Part of a small language model's weights.
Size: 12 layers, 6 heads of 64 (2 for keys and values), MLP 704 SwiGLU, vocabulary 8192, 13.8M parameters.
Architecture: LayerNorm before each block, rotary positions, no biases in attention or MLP, untied embeddings, normalized queries and keys.
MLP neurons of a small language model. Each row is named by its layer, matrix (gate and up: input weights; down: output weights) and neuron, and shows model dimensions 32-223. Each number is 500 + 50 x the weight over its row's rms, rounded and kept within 0 to 999. Numbers have three digits each. A neuron's up and down rows have the sign that makes its largest values positive.
Before each neuron's rows, "fires before" lists the tokens most often just after its 100 highest values on Wikipedia text that the model never trained on; "fires on" lists the tokens most often at its 100 highest values on Wikipedia text that the model never trained on.

fires before: "0", "1", "2", "3"
fires on: "–", "-"
L5.gate451:460449465545453549506485531501481516497495436494506534459500589476534487578415400455502478467455516493532439409498465462487534510576492533531435593517439473509486464519600558542456565490456636406535463493499443450554559503539481503390505507567631450549501399493409512540508457508488443430414508544493462520472552509416533433443535532566509497557537512473469484534477602527468515458462540421515435529530473468512525470517480454491535413580451452513507509548488483528500401480448515614576442437494533527488562513521520491516549450571444526535542574439479444484378474480558517570
L5.up451:565499534486453519501473450424480497478463562483505548443478507517519494528483457521423533548568514535471551495496490472533497483520461385528432491482468530468427477394444508509429520503504574504508523562473519501482491479483596515452541553551584475511522516416516458484525491506486531374498581585577480420503525466436509540583475562512567490538497368434512482604546538599539642411515498471495543528623456396528532468488473434497434484568488467449442555475437448530575526506490416516524451559486480509463478555537544535479530475543529433501421507488506530452568550368629518465
L5.down451:496454446522563513486396475455495430553546447447578526453493492548523423471624540503492510563447564540493479502524484500530586546532461553470524443429492471506443407475563519528424511488457528532487464481556472619562598490521430562474432514633504474501399538538482509478575433530544456579454545500515536497426498462447430574500554516467475553394484570455466550511440479454447394476467484537437582491405554407510496479468476441583535426552533529445540486473511597449528555442516439476443556423565479527493515456456628481566555604528461433467386532531458481532502549589439595460

fires before: "|", "="
fires on: "\n", "=", "ss"
L3.gate591:498409536522540519557578464577445489494418399527539420556377524542540414611525453512473474437556506500476533471552446514480563484415525494525489661495570458550462476579473521440455494534493524554488571494441543573501471557434574445607516475506529450542531452506524525481594506443514565509494501471425510466546475468510481510501443429468473516481496512516466397490567544618445623531486439486545475534520484553475506517485513427565489455481507505444486456470371523493568631487469465518473548433516495488557496539479590558430497455550519552461475498476508523469502461508518570556
L3.up591:560476488510482401572487449535458458463457536482393524508443499446580559472461445479459505500513507384490550520623515480483513440505528489454465557439558447413498472376485470611445503517523456527485494500555535570533488559537471539533602459526495492539569448491514499544563472510480476461509498567490424407484586454610544508497533522360411544551444518511466454407491532490518538516583546467472515513468587555545401467477494460608480362553549510478491483429477532606481424462431559624527467519455389557452523575495543428461534529580544548533544437478446545477474465464482498514
L3.down591:463523498572490465489508565453504481478452466478371467540454525509425619502477521517513450459515615470427554608529518589510486558421461495482582472464514474480533560444540549502454559505447504504425512496507613448499414524464551516496488492493448415590531437405489446469511470484536504498462475511503458491562478514433452413498461410509437598582508558491447515464533489505501531440476469481492543448476566569558496580501516502610423486501502502490612455474484538540440519450501467506497514480559420474511396587273648541501471494523540500447525563491511455541431458545487558500

fires before: "-", "|", "″"
fires on: "-"
L5.gate54:474485570552460525515494542459457402438494476576543472442555477577592490510527488576548484440630562481575576552458457538505460478510461419531486502475482520490566515440458478509541487586475504484491488514576496552560476436536447483555533542529416498459521529531508466605534418445547453457474357575418504403384509411501501528536470520497496523592440541511470433458511499479476534540514475525505502562439462603513567401457481487478425554575506529442461444463514541512510564526527513507516495546572525491451482541526463509554533512546460515521490535584530480480575431604547473442
L5.up54:533584543609591557559425470443513538484527479587486505549507387498539585512543486457535407482564451467549590386496515564463540436518442479502543396580442504476447477578470506537567399518441508492456533550554421500435533486448525470486441456517394533497506474494481504541476493486491523506507517394527506541550420579461487463471497473541520459488527543511469531492594477477452534499566459482367443563509464492558365517433498573563466524434539551525486561435505429511467401491507449437496482443605493588527477525524465478381466417505540485500447454465509401456447475518451507596
L5.down54:428559524511563503399499518565593536510467465535552471567474577441507527540435481466482569489563407506416473557419527434559438421519473512523447502489490521556458535560472545530514495511421522451457466509324513457555481526548519476502426479602498562516482625557519596570474544517485525511469533525491499453538528532571598521454606573494415507487513483547547500463580440553524505449615499469421448484616547514434455563452457485496522549457465495519502516503478532473481483455551538502468438455528535523446536463484351491480516539543531432455353442481606496542473509503500521541

fires before: "|"
fires on: "-"
L5.gate198:460440482504472527595553463478489527530542542535556410512522506543544475473488526488465439540458637412599488461485461490490539451564597441459492532521484393456476461480383455488464446453407472602536436475488488487524510416525450477403554497574461494561518489485524531548512502501469543443521397540512557559441511575460438430439531438449529572567607513507435472519526421513528551471472509391500600520513494438503499495510564507436474497527489532528563530508557500512539473487496517375577553520455587552498640542516394510470581537560518485547543547483507501511447463449531525394
L5.up198:494528590533377472540466572442488504544567471547468464438468499474480444409510429514519512428508569483489519512528459592457538494455490550489579516429598571500474577537554550611544481552458504492453547483382621520568537549483487499545443539520502547354490433497464449472546536498495402493490454557516471496528565460563486487478558558481418444464474463445453482487478399554460577553540503490549503449515511499609525497503403541508458480445500506464576485452493451479557504477465361469510489450547451484600499429461469603426489530514566473472492523474436552512459438422545495521
L5.down198:591507560467429550565563428547482429473474518455473468502479503469509519499532578507497498570392575410513494453617449509452467541455464507454487465521480464427526472490510440435495478484556531554582526483500473377566571469452450501561440584521464498446452478563495510554434467490516573495485399555479456494505478507431501562520462482314494472454486482574485505526561577547533522511585446500485546526446449527512528393508505586626479519564422366366512475374504555566526504386557499466440491501539588466502481570581536542482473578513491568469469524494491575556415460478471431472

fires before: "0", "3", "8", "1", "2", "4"
fires on: "–", ".", " (", "-"
L8.gate266:509502549524477504531546519484478440400574347562507521521463543511469431552575526488400494566478525483435493539521507524394481483487423508531475538549474434480529544417454563538566534464430520564531421435449503519462558469458494547593534482470519478544499514558465488487549445523512516477550428475507535606527539443389489473528516509483413496352468514472554510511494444496501562468464463475486500458558511502564418415503512466584458533504518608512566508468518504512479464477511482500468495474442430544508455452512439466550550540440564482551471461484448472585476433518413593495
L8.up266:453489595497472499503491458535476511542465525437493524554497476531511553585486531508454472472444424457506387497544499436461470594406552572530468500515497515473481578439507521500468449494511436478464610483484541462550474518543559664555482485465485516561473538455400461554519495522506495545434437527484480560513587468483366517478564457571476621471522595502478417568468529508439496505477420574450442599588493518523541451532474391410478594558544466522454411494499471557497448487590532474544581472478413528506492472491466484496502442546528504490535510485520464428477595443522518462
L8.down266:482439556544444459558400423461532474555530505508491543470427415512560537558563461489461571498470453486562452547481386409504424543419397534581487498457523452492505539514525561549503499444413585455555500522465528409487564427416444573502569430589492460585530567390509444474554529587558435517492486512574482461462559489505526547438501485648482561474400485478430514462554476491487561504464409494534524568539413486405524539506487571418444549542556573498572473546514493572423481536487481484452403475570437525511488503431515516567492536589581591592516481562560454510515514475460474445

fires before: "|"
fires on: "-", " des"
L8.gate269:565492478470485464580523487521478513481579440495595432581513535634492495454536529407431525527551387428459514478555517487507456525521526448550498523454484521551494418534381397469479434549534518502419541485515450527533556457494410512527451485539403457476431406491490520519436500481460538440442482498558467516509522418406469533507451512478490549546440472474545453515500445563514590523485533465484515540421560527499512533499475452512540547494475506561497503445525503583610511451421538530463460591450396464497493449560474490504460545513557443511614502637545551465512449601532470601
L8.up269:539584572537460492426441607529528384386476505491449422557550563496500492512538514568513414463453556503571442439542500469430475480545643485551471428537554506600502474495459504549464460490465431487519483480490440558482570587410481507504568458500472491539555540492521495435470546471517534532518437522536455575533523569380574454507457626482554492433452525438619497485547435455488517451520479589445458428406497446394459504516511548487523510604485545478481584521468492467473448496463503570465525404563487494625478599436434537538531564502478470546461486517482464422527509615508522458
L8.down269:532529491513501559470521540504480463471500515550437559476418504526596534417549510530615488452498476367491461557490451435519448535488469493579523520502497492584454586478448570459492476529557453480463509490565461581503501490507479516578497556522517417513495486661459465535535455425442500605530489539570514483528552452464520477564501468528603491474471527505616507462529560451516526527474434493495563563556469489545484582484480457518417491533506507479478499477476514629391523444466527473485458481448466475460466526415614569565531537525446475518490498530510470460496493551512564586

fires before: "=", "-", "|"
fires on: "\n\n"
L7.gate360:520548567517514522371501437493446484469433516461445530481524494538505469507481473488481512543491523522453479537419478557470524453508415570463467513453494562408424499489482544433549481548427532501553550466550356448486562580436488422512538534456531508449447503479533542527560471556536442540472531549464495586510453532445559545501451417441409540571430622602497468491603493599452451530434503490486524503525537394472456417422458449514449574483524435462467494511461423503468504531473422471567397516505616517442514521482474545482542464590485519460504516527525515589487517518442478466
L7.up360:470596578524458603477452490503444446590450582497458443446501556512470531561477506547564527501427537416463451515514520508492637552507463523394545388581545416425519471492469487504469554543516495511513602448550554510568549478468510549503550562514565477412514494432550580563487493461447491494511494486435535370574457499479524511528508494413569465506491527512557541540551565580481433420482504533583515477481532519529469569531524498521592441483502383497509477461556504550420557513539489495483497509435506617511527431468548472438427500558387451496568450493530480540528512537490567470
L7.down360:520446471463519516433453526532565493548463569520450470506497560520479558519482464550558439510510539528543475573432491482548628520445419571431505500631612532492543480543495587558566561548530502459539504571463490426529685499466433467461481574481472480488417484421491550511495491452471459462512562533533547460537474492461549534518453503515571497555598542584458578443526484485489418589451530568479457481500601475562472471532410510468512541475524495481532501579472507580591519572491539458422509533438560499478598513420423539484494473488410456557598516454478499467576489480438470474

fires before: "|", "-"
fires on: "-", "|"
L6.gate584:525470525426413532525608526522411509558482473491543485490452440500462471453487430455593557452532462495505438532499400521564418630442439584611452422530517591599499431509523547533443530447479443495546487539494474522468488464379470447608561552541458511589439494609523511549448500502562461533563492512474534485560553519629498482473500514502554483440482496446379479562577474525528504446549489445500447561486445507435482525584411514456494444486497498517398567612484487544537526589443536536477483574535545564524537520489483508459365536517535555406528536526605536608506546508525478530
L6.up584:584484519501538512596540536486464508498504439499518470449564525456562538497462506582464492510492529481436611465502472472412549372499644540491585550529465596554558563539533449480492539520475485510404463569535542524458492566472508604471504520537526468456488529446519499451445476357391535439517546530556536488520578597501499552522504539510416506485495495537511569419485568542509564462458467421497579500486547499517455486457449402546529548538426507489499430468526472549470449473582423517528549456556591432491565420567520475492560478476555593506546518465510461501432503388548588510
L6.down584:435489491602520539455471503484482455604481512501503530470545574504461530464430388401615515538507494484475506508434503472501535495522580448486579592417513423487536466567464450485575486468455544483475479577561459590485522548478467482461516481573544465477579486604480556496559463368510493532525374495481510591358453491486513494525524515514454446561527509475442598500525575412466545483442417471474516495394611490450526524487503559544516543572469515499556442564547530486483405446605454560469520473479503571438490500576534443559438554454577484533482449442396602516543428504480561557

fires before: "-"
fires on: "-"
L8.gate687:551553573480504534482582453456506557518465568474514562452490474608449539547460462494476476515510506571595539465523520505410454417548456502328463586521468532461520469490530531411503455463481466558496532537532505491499538513349540460428476545487330521533574454565491438487491541582462529521511393473588533533558503529423550492553521488364486515543445570547414480495523527516514477515511490584562506503428541474483450473494369457508423493548587561580561481519369525534523547498493445504500474474523494506488535421490508532543509446484554448531457479532571442515459472457546509573
L8.up687:496460490541456537584565467565523588494584464426511629442450443569563521449552469481584477515482411509594525525331578494494425526571569515539512518507475478504571439500507579519473480479513492549498489538399538469516555542514531506473482535592437473469458481558472506498461390512494506424506470416486516544463600555423491458567418438466512504496463507449538494511575503484489399493489586500563544554439468520492531518387505610521500558507490540488469595537453488440534426443548446479537573550543503543429488490485574535377578522488508502448409504459560498474484465475489487482
L8.down687:539542456501525468561558425564539602459534500470437441409503527455510495484536508490482497506468565456555485495401459455418470546500606433495433443573425539472495555497446464536531602542496499538447526454548448433517470485538526478433477525495388481556575478495481584509439429455451537599481523496508511538486557497524466566489495458436450463521506516487501491414488520511472564466554502493552479398491529429453510556518491581487481495539503548494460534516381415459428526484537415478490426454464443474470534491474853464503468418475504519486515548470507510483505478481498530464

fires before: "-", "le", " be", " have"
fires on: "-", " to", "ida", " Jo", "da"
L5.gate670:569515515593482493516529520490564502466470461472510498520504474443490521496528567476442548496493455496532468507532531628480474498481467395496435555538512375514419505586495552468490532496487493403499415462478549514529516463546473385562547481519532407523523501404473509432574545455464413475525507436433582510476549508522605552533467424407556425585500511492426578501427419444535471545542606440498503475534415526468440463511557501509566571393622433482429477430479528556537391550487422552583494537537527401510503481492481431543517560532468541485535442508436428443479541455560489529
L5.up670:504530485532440461478539494428564482470527536496637479547446466564599501490462484550562530599584453478480537452580639552509529514516626482499461498448509535429477465506530513468521422542449452462482525491449521485502493515494417531597387533462485498394526518486490420490501520425487436490520497611531453487433519393349506520536492433441473503554435594512514549502390491511516572547593490509478585472544462511636496416555450505553472478539576579523468485476463564511477514479515421465480445588560541448586583469487436510447535488520581541517570481544555477483472470441437492504
L5.down670:517489445547491530510446387510510565492515538484510493542489509435458566515547438496469529543461390562547501476535576450522623487558442448566504567520517501390478513488484546530558504434561419424403462531451574513396490426469518459434600414496565502479594486396508464460514527554515501482526527562541480466452557558481561534519547534510552435541698510529524557452486476497494447467441555516489469582456542497490457558521470570498478514521479572507441541531578541487536455578514436459530542404447516459475435532431570520590445443482474478504542532479541460530503567459489440504

fires before: "|"
fires on: "-"
L7.gate634:498524438514432576485489487526344464462472500528520568499555427590506520533559467403504557490505507468466509485531475556486509494585503472451472506575533488445545575471498432474445478446601490607499475534579500592441618507493400537482484509490440524489480461485427485529407545500508549396575512466534604529569566387496579505461548562486564487554477467557473374428506536501472502478399464585527537545512466554457499541483452493479462447433605511546602580497525558562482512476560505505432457442481563506516563423512565602506481493545464451445508527463497503581455487568577428515
L7.up634:537469598486534594542423499434521373476557618505477483448454464475521441430397478573566588556460543490504535516469586479478561517593476442418473417503563527546483456564548541553417508548533378438462563475500518461477493536528566525440527538534488392538504482559468439449474417594462487496468451510479431537502530482508505471555522487615474434503471440570406491515507588493499511420449485565526515501470530574452435519520423562523526484532424619475438490409501429469540448385480498486511525434537468530546566445558528580459436485446488546516416544492494540536481509501428619498
L7.down634:461568489440519483470491514534547553498559546509473494539569579506526507531449576433463547425459446444470497497488528562473448470429428493476468519465545541463480386432434522562540488437366545610566627503552572424483526435483568477500532566539481472595380439592469448493579467598551405476605491549498457492525542397569552446496483485442480485539496491537463612472508528499542532552458563491542487521538516535537495498513526485525470486537558572512538489462542484549481468500479561472494576536523366538453473473494531520421566598486521532531491422441563525472547508450527477554

fires before: "="
fires on: "="
L3.gate32:449426548462559418410518418491485613503478479402528509505527500516539439472436503510450483550487580452427472537433502532631508456536482487419472542551525529471436477446515504533430574544506582539522449507452499466511512515518436519619500431536461580545472473449505506523533448576547448599458479415470444495508490468520486407496514442403435561452562526536471577496582637604552534457521533536541503488529550534550555552607561510577409487524491440503472552541557528516534537588524379451451530470482483533573450536456423449513532447546549446597529558529518496531523462449459534525
L3.up32:489425526510478493472598528577521510443473513430546466485511575508475411456481453462447487572582588525464458497437497482556529673550551509507473554466433433479503421555487453524563541514585548460509521484520557431522480523508542466535481420443535535502433474509464466507515511539439355504429579529566541473567441550571560500415354537420413586460479468531500444529561462529486528518547522442523457598512499511414540499479504486479442479473431486489490527515510508427614493513506518512572512474468468457519474589568488560508528473436467546572532482508468407483471538434514531506
L3.down32:520577541479508504481481557427498517502460518503432449534483428528503561503502476502557533413580488525521596434550500465419475449481568585475546527598543511464524468540463504495414493577471482483518540481512529538465476385452463560475492443529509457580568494176559499567541516479597574671516446538462535487562503487454459511526525474480544451521510506453602500463495529514573450464497504531506492500504503496472432498358431492387487534558510450520523486560419562522448520548513476446469542533369486512404534550410434505533514482526415496547437524567541496539514499448429498514

fires before: "|", "-"
fires on: "-"
L8.gate424:477524567508558538489497481587490529506547474483451554459469480483427397534470504420508436401580461511581457424570495508485570544502424493503562561516588536451510493503447532564552473464521502461446471559526495479472566529513515515500504453513482585513428500491535372480503527543496521589542389426528565550439504502502589390488513403544537404497475479635499567460553572566452518551475519559453474473505541439476383504560451477495562563562453581525492512454563428517441429526560434414480394516460496440463538545557501475518528436482497497512454443538562432554550506594429511481
L8.up424:517530427538531555547501471521542579635469519555493528477437472488430490504574527521495450427541412507565462516637466520559526438506463446497518552497509486440443492517428512664496492496547517475511506474564507514577564459539402477528376490446338499495515524535550523519576493474566475514420519466540479503543554584465520561470472513558565509515529431580417475492483580573467504534448515493477465553508504480517400493477468526531525421536534453549577466397550483490503471457615551536447430480539573436518530548494515562423564513517518510498392416450541468441524464586571483526
L8.down424:479423483447468495526519520399584493433529506583473466547563576529569523520492552559571519521379513475468568468415480545542407507491514522535569525541526532589518481489515539426403495540403447478496535548533535506465495468464554541456481527519586474481538469412369507541476501510533538500547537529456484481503518499535422496557569462435506438518640515420558539491542486445572520473425452443522539464563443494457512564506565497416479560417466494525461506576486660573469506600511568543523445551537460546506467407420382411504463528571507504506569465537462621519414494479611510489

fires before: "1", "0", "2", "3", "fic", " 1"
fires on: "–", "-", "ali", " |", ":"
L8.gate680:460501517511448436514519599594475511610468481521584591535493457490506536516477509478504533588612543623548451530494553502585474482550545485500442476522531423425510450472509545554465496483480546566479445553558559472490593479513499544524487491452349434447511446529541475512553481458510482493457403469428556450491569422431544491499525470412509519472484449424419504568475606393448468554452497392448441594518620528533484497475512440552472519538519487519547549510474529519443436466544467415662513513457468480465552436451483499450465583473502485561460538565498509556461522556522486483
L8.up680:476444533467510496482522469341463532540511436451519480517442510447503469481429516596592528465499514422423587409491461480625520518541454502518455563492483584500585464528528593467466514545464548553411516461477486488535401523460484418521544501508564474506454474513513469510520459521447427541513602532460521548491520433476491656459525525549431518501540352402585567533603478423480527462520443491487495463470369535534600405554541431480503497394557478566552513495444557536557559470593474514432508457525462418482553474503454561492550441488485554436480517542555466436465481471540467450
L8.down680:483488591639432458474468507484506497536516554441618420443483495377435455511553474534382429489554406540549422494540499460534444529427571519573496433476527491472471495465509586513483511595530501451510531456434465420433537525513528462519515398572473501548517508459492416463403523501472527428407457504535397447434567529541449544504470475550476505422477451457506510506551413471447463476538522449516503469573511508560508403547524452473425530544418490533536498488511493544479439583513488544599463455562505544453456478600539550473572569563475552537425537440480564580517472491507559486

fires before: "\n", "\n\n", "="
fires on: "=", ":"
L5.gate195:427493542476509399466459492558544515457513456405526525531511456458501531463582454444438529451492513510470497503472477461476562500515442480522586579480523410502438464519445521488462530436456458468456455542395444467493554468406411534420472477476523420538523495521499522480455605402469418547421445419504507390498507524557580548447505496581532477463531540470512490493492569559535513553560510501562439560564431590437425497488434351471452505512476483481540489541597514518439513624506488434564541522539515548526562575449585508576560522535536510476538524478519531513476490541464462490
L5.up195:523479460472505400413503491549548568502517377545484539545527512532507415461586469494453528468494515543530499635459549441453426490449481419503509460459549556561565480525463487532470546487408555470492508430470459460455507446452438545446448477459462531556517470454467505535454489412531496451437521390421500481531564517500560367557485488532502444429379508482499582472493434561497581539525584568517582449593478588446507450459552567482515380545508572480441495503566440482563548530581497454578422483471525494582485560472495524562618554487547455499513555565468440503454505467585512450
L5.down195:434543500500501436565521482474449528496377526478418552527489572503576565513478474535438488547607426533410489485497484488573533519559449481415485549447496532434501503494528474405496498520531523486570462556475510448515414539520487485468524484445550485535474472538536530590475471455474531570418557451526547527520507441500543534521498508521502458466521505457430473533463497487411485401470481443522527522516621565503444582373454477426486450368534444506479449467411471448444503537457445458423530499553516539507435581505827459452456445537560458527498495454507604464557525491461440504

fires before: "=", "\n\n"
fires on: " =", ",", ":", "="
L6.gate500:460530508453461527459520506500527457452508539461555504480514519446529547465508497533450433546528479585484558613665540393521528574458487565479477507579418453502540478394479448477526445485507479474458526449453475561557543522531426548589545582512494532501466509481528429564531525496506538429458482398504467524436514420538531493475467555419482484545565476481465507517432529442563496537592468506573563515469485460508459484541512523430524421472589437336431449497480450521546488591518470433434440543529591427519532484489621574462510486623461482434447562540449527512553552517460541502
L6.up500:490552513488510517503434471451588491528480549472596562523594478515563486500513584463557485530476467519483469504369511498473443425460519508532467515535473546439578519522526506527522464506553497430494614567438572525524472567508407451445547505524421515567517561484437515440436472515572449585550485651442491519495611520570532546527453438503512543488537492498523463399559515612487537465410551489620466466610596522460526480532599534516408484562493500525531428539509596442502504492514533548539505499543415620544468459408443485517525515412495551562487408500521502520503413502493482578
L6.down500:530529496580542457466614552513467465468470446440476559511494429496450505449497490583492466511578477428501472521498511512509427550456453466513571522448593423414491525567569543503479519428518538522451449522487440532464552500491504533486534462489392606413480398476464549538537487469510470531474433457483474516450411514474484415525521457488480540490501517622487569527567499557471392459619556436504511496469484545467566431490562557465523506537483480554442405561423573506553477515513450460455525521473529562460548564471342513522519509369554568507557470571493493469483528569557540510

fires before: "|", " of", "end"
fires on: "-", " life", " end"
L5.gate24:465493536523532568540520490421484483497459462637495475557498465520529504433522520563644582462603442543526408485416498544535485521453528466539489510529461560519465420521493466461501454561533534464468534491533468599508508444449597473456554508534543485571498506513518475540477501400575431517488434523471497534592474470516475483566453443535533511368466572439568451506442434556494463447462511422435543542505443497516443480539410474526538365650448577405448544485481472508483458519502581494481474522442520486543515515536460543635521494538517450526468497488578457414421412633561446528
L5.up24:519524532507531499511445479512447430494493548443440514517620536446511489514474487529640411465425555474480550454544493529538509487490502441464563520574541474415555464576556428544465427500540515488482599446501463443391530460637535523460527478420437438511555540529598542470531505455472487552528539499570451506491604423485385554507450429521537504448512450513458483481519472514511553520487551472547532506424540500516414454491478462555460451581585483456492568412449550429502466538488550505536505493438637430530545532527451514522431504561575463501479532462564548494394472419485448459
L5.down24:472484463525574533482585488444522419550577573519460497516596495405503522489366457561586474510497483436529497460513486490521555474550551481590506513536544535556444419511490484431504584538434504469512462561571503600418462516554448567655425499545505456480479503357473507463520469592615431460576525429482475452459537445512574457497530486534550477450565459489513514402524534485519534596469467573431503575463505549448494485487525562539472501591553476490518521439498486457466464463504551528407485494486394399490578504480587510525364554508509432484461528476531417501533490447512569596

fires before: "-", "|", ".", "at", "′"
fires on: "-", "Wh", " and"
L8.gate639:511464604526478459498488590521509537527520505517560557525483465531439555537551462506579590411414468600470456526560614530459509431501468493444583523439591568519463448503533473544470536529528532544546621581455495460504490516496521511539521523547485527560481484487462557506498539488563497426480459452449572444547524512452461561511466528381510430473472559468487579487531568484480461434417457475436405450537533411457500530510469486460637546608536491461551442419524424570524541506525512617601425546536506462585489453482522569469529407598469512461500559461592509457362390528457518555
L8.up639:576510494449501549453510500507458480547524458470489428612554459514398507514486525504460554454475415538591527488556500608500458508535463486443513426558566452521521394583521480505504485401497531511510527602516515468488531447471581545529490434528544419544622486483473486511407521522443459404520456434548549684502528520496485506455526514502566532633544557503465492542527562383455451452473443484474530417559608484550500528440460483534452551432590492512521536473499456530486394490487508495417537453525535575485497501553545484505418454574483584533509418411442521442453518495489411469
L8.down639:454523510508472545431463433499530545521473372470517563563576595487568524537492474502484530493505365579485426595540533386550452438561504500472434486407518459508638479494420457530429536482466451515461547483464521498453572485519541492498543549576588489585571489522578509465514439584458346421520417473458525435572507470530527452529462504483551436466472468476425505420570508503486499506528496482574580421522495508464541459463514565515565462512530552495545455556514521554462513517532413531402517486531497456508458441528428545537424519556503463432562501466500578498491472566432542494

fires before: "|"
fires on: "-"
L8.gate268:471448485576559493436460502456571516494512477422480615593451456466444509571484557537555479439424510538483509417556458626456567531474471565450455496553524410450483540544496421472502445522550526444511425501538494526426571541509469542513463519473529416519474457571565506408457559515437532417455542453474484562400544529499547500456516519438468453513531499553473492561560498526435460426405469422401376545444435438460524472404626521462552521573520521528465379485581489592513488481548548557509483550461494486556494597475493503424457459498477520461470481482544507498459459504439476582
L8.up268:519630502491549526555473588523483548442561555524505519417470517484515483522579430575498544532497546477506422447436570501569584485497414441438438543526488523455474427580606433444439479539521532460445621457537415482502422468409531439584427510435451455482481505541479478544538486519554460455492491431522492413530345472447520441540573475491506464536527502535436524485566488454443540443411460474470527573478444392564453542551479562526480430524548581465517506496498435578499512513466491500475403595468507591469441504508580442516501440611439513412530478420525510477431476593463483585
L8.down268:524414502584573412502544561561547463565427607499498574476529529515566438468521517453495531608495515503532513547500544504489516492480478461511445561494483503412453472567478546499431567409518535489465478538561451523599496487475491492548502508515462503418547430662512515475487515508463452554441550480475505526516576527483563491475591520478506598547547500538525439375527463439479583496455583478509493541479382516528440517482452466501496571540469511539439502409494414497450559555475488437505534543461472519533498495508469504421494512376616531528503522511518456445584443558476455595

fires before: "="
fires on: "=", ":"
L5.gate393:444427564477464465539453425482452515459500483504557504522461490465514521561485472534464537593595551528539519553513594486482434476537494452533521483505512545454543465557540455500446517401518434483478532426356562524495518575381494545561516435532515490549590557570522433552581492436468454534524455423469515476474557474499461439573467442425498379532455432508505384499545495531413482447550482556499546456515624503415485435507534513461536570493455498442590440555440522520539467527478568440572644547591450508453479546455560541552498507506474586494496430604599604474456551447441520511
L5.up393:524527492490539574553535409493538488442533582445510461492516473516505465484491467422491522530466524471492538456516532565437475571499565531537496442502511483464534450523532518421543542569544492558367564510525492428470523553435375519500493458495532483548471552518516523459486476587541316492497498511477515344525426517583521456489467565520421535453423553528472569493472559488515523501432496419519548482500582533503544449518500523464463446501579468584539554527536563381547511422487533519486490560431546546540470505486466522551598587387452519559546468533511509508457457396602520501
L5.down393:483571408509550534524545491497536500513552542413442523494477484433499528443451483516505524532454550492421451514557488540536596509516527574576576573589548498501479486481479513458422515566468387445427480410495505480457444470538572509492416469443518427564573525513408527562474527490576507420453426441586489566576550479502571528536475473475498440488542450516494477491520514469559609465491553472476522511477501525562492557458491451531517415413484497487425483506459448520488502508477460474563553556386583465509515551387500511493514479504418449477528581559516467526531511465485508571

fires before: "1", "0", "2", "4", "9", "6"
fires on: "–", "Be", "ad"
L5.gate65:516454466659452502528466453481523517607569478555499509463534574404463454494450544513436502533442508402499430538516482561647531581570499535516535570462573583576575508498522452473542470460494575499437479514548476626462515433540526589530451499488465472591492523518412477431504439510501457397473477524464531488478503477556542457503570430468493451548534458524576439491487486511398576473450492482509449452538502436570508491570515413514396396487490579484520448541527598507461433534547496499562448464542437496502471428580520405499536524558514487494518481461531446501563617437498491511
L5.up65:532509530465532461484428547451575464477519410512467543512486512528525385511502577595519508500554421451434461522531550498495514524483515473462508427517455516555530431528527571473460521479517464557527488491476499541528548497542558547494499525490502447579475450450436477471443557598384486373432527508525420559427606555514437553392532520590571490453410553609523505505519565518573559381443582491435501595543455493478541446506477465540532473487396419531502578532481533444554481542446515541461510491475440442489510505546532567539550464488551497445544450632453504484578482498401502510
L5.down65:462480540532604367513585491430490493441506537448530535447435490455538541540455471438588415539502485424452471499472545572529422465529438568439489536454512481423537515458483497584509473483482528486522451431550461432561500546410501492524442511552447434430536401500568541519534605501464515464462607561428447520439497478482483603546540481536461555567556498456547469487534504438551485445485478500490527464535548555505560482486414437455475542427530483485543516516399577523508432553546479550535546456393530432578468509484509397507420524508545440541511559500549462520469485505497556595